Weights of a small transformer language model: 17 layers, rotary positions.
MLP neurons of a small language model. Each row is named by its layer, matrix (up: input weights; down: output weights) and neuron, and shows model dimensions 0-127. Each number is 128 + 32 x the weight over its row's rms, rounded and kept within 0 to 255.
After each neuron's rows, "fires in" lists the words (lower case) most often at its 100 highest values on Wikipedia text that the model never trained on.

L12.up433 [136 195 118 127 123 103 133 150 147  75 237 113  82 135 125 138 123 140 115 109 141 108  79 119 102 145 157 144 123 187  87 148  98 127 159  90 137 138 124  91 109  98 177  60 127  57 119 154 184 147 101  75 144  74 159 129 153  95 148 102  56 111 119 129  80 106 122 134  34 127 136  97 151 144 158 133 164 104 135 132 139  86 102 187 171 136 143 150 128 135 104  91 140 113  94 145 154 170 161 144 160 161 122 153 103 125  90  85 123  95  97 161 114  98 130 138 104 142 111 122 129 139 161 168  90  91 141 108]
L12.down433 [156 166 119 113 127 168 112 146 158 195 102  64 117 121  74 114 144 119 101 138 109 175 125   0  59 139 129 145 160 163  75 132 101 152  99 137 125 129 119 166  96  74 115 159  86 207  83 124 103  93 117 180 130 165 174 119 195 111 131 180 170 121 165 170  99 124  90 128 109 141 148 140 108 133  73 106  76 100 113 148 104 142 121  89 165 140 133 107 145 153 126 191  85 165 130 126  67 103 112 139 119 161 147 147 135 170 159 149 136 156 120 160 139 118  67 128 100 153 163 149  97 108  62 122 155 129 110 201]
fires in: "states", "national", "texas", "river"

L5.up600 [ 99 100 104  77  57 136  83 120 112 131 129 141  99 125 101 129 157 132  84 126 118 121  67 159 102 122 137 116 139  94  98 107 138 114 123 112  81 114  50   0 173  71  64 101 134 105 119 137  96  80 111 111  99 121 117  69 113  79 118 112 144 123 103 118 119 109  88 108  98 114 125 136 129 112  95 188 130 118 117 148  94 122 119  69 130 110 158 112 106 114 119 121 125 129 127 109  81 134 131 127  63 112 134 112  42  84 121 114 114 102 106  96  91 132 113 114 103 106 116 116 137 120  92  92  34 127 124 126]
L5.down600 [113 158 187 125 119 173 144  90 182 164  87 183 173 124 127 113 111 115 126 159 140 125 221  99 108 129  97 197 117 180 134  87 142 108 130 128 168 151 130 135 111 175 135 110 117 128 139 110 135 214 142 138 223 200 151 141 171 190 103 140  96 142 103 111 109 171 132 112 140 172 166 115  70 135 143 160 115 163 122  93 171 147 108 161 127  97 146  99 105 161 130 152  87 144  90 129 147 120 109 166 166 124 141 122 170 165 135 116  77 165 138 137 190 132 227 135 112 191 114 195 156 112 117 156 109 124 136 147]
fires in: "of", "kidder"

L7.up63 [140 103 137 123 182 122 142 127 152 136 101 121 131 125 125 120 157 143  64 119  93 144 141 114  94 122 145  92 126 182  64  64 163  79 127 112 151  77 147  86 160 139 149 102 142  72 124 137  94 148 108 129 156 172 154 164  95  94  94 135 119  97 105  76 141 185 172 121  91  97 138 171 113 135 152 143 129 130 164 144 131  89 105 135  94  95 152 138 166 120 107 151 142  74  75 184 167 179 128 101  70 105 111  98  83  97  53 146 157 132 108  97 121 104 109 148 125 129 146  92 104 178 135 227 183 118 141 141]
L7.down63 [130 165 158 106 108 151 110 138 151 126  97  85 175  99 104 144 120 108 151 142 185 101 106  98 116 119 122  79 147 177  86 146  78 121 144 107 107 173 157 128 112 111 146  96 133  85 157 161 140  92 181 152 139 159  91 160 130 172 143 127 166 160 120 163  76 137  78 108 194 129 163 135 205 139  56 107 178 171  59 166  83 128  65 131 163 108 146  86  72 118 151  91 132 125 170 122  90 150 114 162 120 127 118 162 105 131 171 152  91 144 120 104 176  95 101 106 155 217 157 162 150  92  54 153 121 190 124 133]
fires in: "of", "few"

L5.up4 [118 122 126 193 102 205  58 109  72 154  98 216 124 130 156 115 109  96 119 127  98 119 155 151 126 119 114 146 140 162 113 132 165 140 141 138 107 138 108  93 117  87 109  70 137 128 134 181 103 101 116 155  92 140 133  30 122 140 217 160 108 132 167 140 153 138 129  79  89 135 129 168 115 111 161  61 131 103 218  97  74 129 119 114 127 120 150 114 130 168 116 119 126 129 111 113  47 201 122 161 234 131 169 124 154 102 144 154 112 135 143  95 118 108 113 104  84 135 114  99 149 152 124 206 142 106 141 164]
L5.down4 [ 93  77 166 144  98 137  93 101 148 123 147  75  98 144 117 157 116 166 130 117 110  89 163 115 132 151 150  67 125 137  96 148 108  96  78 120 119 121  32 151 134 107 104 135 113 138 140 170 135 197 137 153 156 108 146 102 173 169 105  79  83 150  96 115 102 134 111 132 145 161  82 147 114 111 184 169 110 133 121  98 115 116 158 163 113 139 160 133 134 138 119  85 168 150 102 138 128 174 147 206 130 101 152 101  96 108 136 145 138 117 150  76 126  91 126 160   2  86 120 127 103 138 135 139  97 129 139  80]
fires in: "of", "are", "were"

L3.up247 [148 156 124 120  91 146 130 104  69 157 123 125 144  82 120 178 105 157 129  87 150 142 166 145 138  81  96 119  98 134 101 152 147 115 119 124  43 135 139 107 121 126 160 116 195 127 126 146  85  89 158 128 149 168 144 137 172 111 109 167 145 106 129 146 150 120 113 112 103 143 105 144 109 124 110 157 146  86 128 117 130 101  87 147 144 150 139 138 155 111 130  76 153 120 103 112 216 114 124 175 142  62 134 105 108 105 110 126 134 197  67  60 148 103 110 100 183 106 133 162 148 162  87 168 132  94 154 173]
L3.down247 [111 137 131 157 101 147 220 105 106 144 153  92 139  60 114 133 129 171 126 103 147 155 139 134 115 128 114  91 162 163 114 207 135 128 137 168  80 155  81 102 187  88 116 185 109  94 107 110  88 193 122 149 107 147  94 128 221  84  88 195 145 137 136  98 175 146 115 144  36 164 104 163 133 129  99 129  98 200  95 116 132 104  99  84 190 107  97 130 134  56 122 129 188 176 112 153  85 115 108 109 107 104 159  96 122 117 146 149 139 145 113 133 113 161 108 136 126  73 138 137 144 101 111 125 106 116  42 124]
fires in: "of", "narragansett", "at", "a"

L5.up662 [118 119 114 113  96 128 155 160 104 130  76 158 177 132  87 136 130 104 115 130 146 120 141 112 105 111 134 113 133 128  41  58 135 148 115 109 119 135 180   0 178  74 148 130 126 108  98 104 122  96  81 129 139 140  86  15 130 131 131 170 157 114 106 154 152 130 111 125 110 140 122 130 132 111 115 139 122  85 166 142 137 111 100 154 125 116 163 128 129  96 113 148 109  96 123 122 150 100 126 136  88 134 137 141  85 151 176 121 133 114 151  93 123 109 201 104 127 119 124 159 133  81 117 109 153 163 121  98]
L5.down662 [ 85 139 133 114 113 168 143  93 165 151 120 114 139 143 115  85  85  96 108  82 117  99 129 177 138  74  80 106  68 166 129 137 130 110 123 129 112 126  83  91  76 164 114 134 132 144 159  64 123 151 125 133 111 129 130 125  98 130 168 143  52  90 113  65  75 136 126 107 118 132 154 162 107 119 182 183 119 177 138  81 153  74  97 114 116  78  83 129 142 164 146 156 160  44 114 143 120 139  63 180 153 140 177 136  99  74 164  78  98  98 169 107 115 130 131 118  76 141 173  98 149 107 154 131 125 108 124  97]
fires in: "of", "kindergarten", "approximately", "credit"

L12.up349 [100 145 143 109  90 100 130 144  77 108 108 175 107  77 164 159 103 126 104  76 119 115 128 106 152 105 103 127 115 138 163 132 170 171 117 107  87 101 126 137 189 136 137 173 145 100 117 146 112 208 104 190 114  92  69 110 170 131 156  81 182 124 133 124  79 129 109 147 159 127 115  71  98  77  99 101 153 179  98 116 103 114 103  78 151 129 180 112 127 144 143  92 104 151 105 167 106 117  69 152 120 146  96 138 113 138 148 136 167 144 116  78 156 100 156 126 148  82 148 197 174 154 112 129 182 101 124 151]
L12.down349 [ 98 148 131 120  98 152 143 118 138 111 111 138 107 144 100 133 135 156 148 121 145 210 125   0  96 121 138 123 103 135 111 138 159 101 114 132 152 153 108 116 137 116 122 117 127 117 118 125  86  98 164 122 145 153 111 158 137 162 108 161 143 152 160 151 150 120  61 104 132  80 113 113  92 134  32 154 110  76 134 161 107 149 128 145 128 156 132 130 130 109 123 142 106 139 133 134 145 131 128 128 120 107 160 130 110 148  88 144 118 136 103 121 101 147 153 135  33 152 130 132 148 113 140 119 130 156 144 117]
fires in: "after", "by", "early", "during", "in"

L9.up418 [ 80 107 139 129 153 136 110 125 149 185 194 133  89  67 149 135 122 181 145  89 157 146 146 113 152 122 122 123 120 139 140 111  97 104 101 127  94 138 109 118 114 111 150 136 115 147 143 141 113 115 114 134 142 105 155 120 111 108 182 156 153 138 124 109 142 127 124 142 147 128 118 169 150 164 123 101 153 111 105 103 176 136 133 157 144 140 108  98 146 101 121 121  87 176 178  66 155  95 138 161  87 148 153 136  73 160  95 128 192 126 124  83 170 116 180 118 117  35  40 200  63 126 133 226 149 109 156 144]
L9.down418 [101 122 134 143 125 112 163 127  91 186 128 133 115 113  92 165  69 113 166 119 125 122 172 118 145 167 151 114  91  81 149 155 199 139 119 127 175 178 101  96 167 173 133 138 117 158 134 147 140 129 111 104 111 171  98 162 135  34 135  70 132 150 132 170 170 150 110 132  47  84 119 163  81 119 122 140 125  86 141  88 118 109 162 114 116 163 139 131 181 116 100 140 160  65  80 148  85 106  72 148 134 105 137 134 104  84 142 104 107  98  88 139  27 116 139  71 162 166 139 143 118 186 128 160 130 125 153 105]
fires in: "of", "and", "pistoiese"

L2.up40 [104 137 134 125  81 126 160 116  49 118  93 120 130  43 152 176  71 107 132  47 152 121 145 132  68 172 110 128 149 182 140  92 149  74  25  62  90 134 119 140 161 108 167 153 115  67 132 151 175 144 179 147 151 166 176 100 109 101 122 169  99 148 129 121 112 158 129 156 157 103  71 121 119 121 113 173 111 171  97 150 169 104 131 126 125 151 163 138 117 134 126 136  97 134 105 102 150  88 106 158 102  85 110  94  92 152 136 127 148 129 126 127 167 166 127 131  95 104 147 155 132 177  98 207 156 109  92 152]
L2.down40 [ 96 210 155  87  73 106 134 118 131  88 122 135 159 161 122 112 167  81 156 158  73  78 147 116 100 148  86  94 132 133 124 173 144  87 149 110 127 127 106 128  59 131 107  95 159  82  97 116  92 102 218 115 134 150 161 147 138 183 112 193 126 161 126  90 131 134 115 168 123  59 126 142 145  96 141 130 112 153 128 165  83 107 108 104 139 136 193  85 132 106 140  90 125 110 158 125 150 152 127 108 100 129 157  84 151 134 145 192 134  84  87  88  67 115  97 165  98 184 140  68  77 105 138 115 148 141 139 100]
fires in: "of", "among", "some"

L2.up611 [ 87 127 157 127 139 153 120 131  50 149 101 175  52 131  87 150 161 175 120  83 195 144  98 111 141 111 199 149 118 109 114 148 131 160 112 101 134  99 119 142 148  92 195 100  96  72 122 192 147 112 145 199 138 128 116  58 117  94 130 119 148 112 146 132 111 151 145 129 133 128 135 154 107 162 110 116 131 168 117 113  78 119 177 135 105 155 156 155 149  91 100 132  88  81 168 157 120 100 106 123 110 165 105 131  94 154 134 178 136 106 133 105 176 127 109 215 111 178 145 126 129  99 129 148 178 109 130 128]
L2.down611 [ 74 143 200 105 144 154 170 180  85  66 137 111 119 106 137 125 121  35 208  63  82 123 146 111 130 129 203 127 164 130 157 155 125 127 137 129 148 102 151 111 149 119 189 106  74 153  74 149 160  97 129 111 144 162 113  29 134 115 122 124 138  98 138 128 110 120 122  87 115 145  93 119 136 107 105 122 107 144 173 170 154 167  81 117 132 130 145 129 141 190 131 144 153 158 167 163 168 129  63  98 188 141 179 120 138 132  61 149 154 156 128 139 141  93 106  84 184 144 115 172 139 151  85 123 164 148 147 117]
fires in: "of", "both", "kindergarten", "those", "bertrand"

L9.up313 [134 135 165 100  92 198 192 117  48  68 129  91  75  66 194 159  92 149 171 100 176 125 177 124 136 146 162 102 128 115  86  75 146  94 125 109  68 139  99 105 113  92 197 138 185  67 194 142 130 158 134 172 166 207  64 124 113  94 128 119 171 129 127 120 131 118 117 134 103 134 117 148 179 131 117 123 137 137 106 104 160 133 153 189 148 171 131 172 150  86 106 130 105 148 166 137 123 124 119 178 117 142 140 120 159 123 122 116 167 108 156 166 159  93 156 121 119  78 119 122 111 127  64 188 110 149  71 168]
L9.down313 [176 118 101 146 118 146 145 154 152 195 112 151 141 119  85 149 116 147 202 107 110  79 107 110 130 134 145 111 176 143 161 160 126 144 120 147 124 108  89 112 130 137 147 136  84 140 165 130  68 156 162 135 139 110 108 125 164 113  91 143 126 159 110 109 152 120 129 131 137  82  99 204  60  80 199 104 101 129 139 160 136 137 100 117 117 177 117 179 109 106 107 130 183 183 180  91  39 134 186 106  74  97  95 173 144 175 126 148 103 118 114 101 114 156 102 116 173  57 144  98 169  93 136 113 149 109 189 147]
fires in: "of", "3rd"

L6.up565 [ 98  45 157 166 119  89  94 107  59 148 169 108 137 110  92 111 160 154 126  93 131 127 161 147 151  91  88 100 117 131 173 173 100 194 112 130 163  76  94 156 160 100 106 143  97 112  89 125  96 106 155 195 103 162 151 108 137  17 132 108 204 167 144  94 136 148 135 142 123 172 138 103  97 166 133 113 154 132 139  99 110  99 162 120 188 148 137 151 167 148 139 148 104 117 110 112  95  98 156 103 129 125 103 128  96 143 116 150 194 110  77 136 217 150 142 115 153 102 103 110  82  86 122 121  95 115 127 171]
L6.down565 [158 193 136 124 143 152 157 127  81 128 136  59 170 125 159  87 128 173 158 114 183 127  94  72 153 142 142  99  80 155  43 101 131 110  99  77  79 164 137 117 130 168  91  94 129 175 123 191 154 184 118 123 137 181 112 116 132 129  88 132 148  60 126 116 134 115 154 139  73  81 136 139 137 113  78 134 143 121  70 149 161 175 114 122 101 162 193  98 100 199 131  93 140 153 112 146 152 115 102  99 162 169 118 115 111 140  82 152 110 139 180 117  86 143 145  94 125 132 103 128 136 163 133 144 147 153 177 107]
fires in: "of", "in", "catalyst"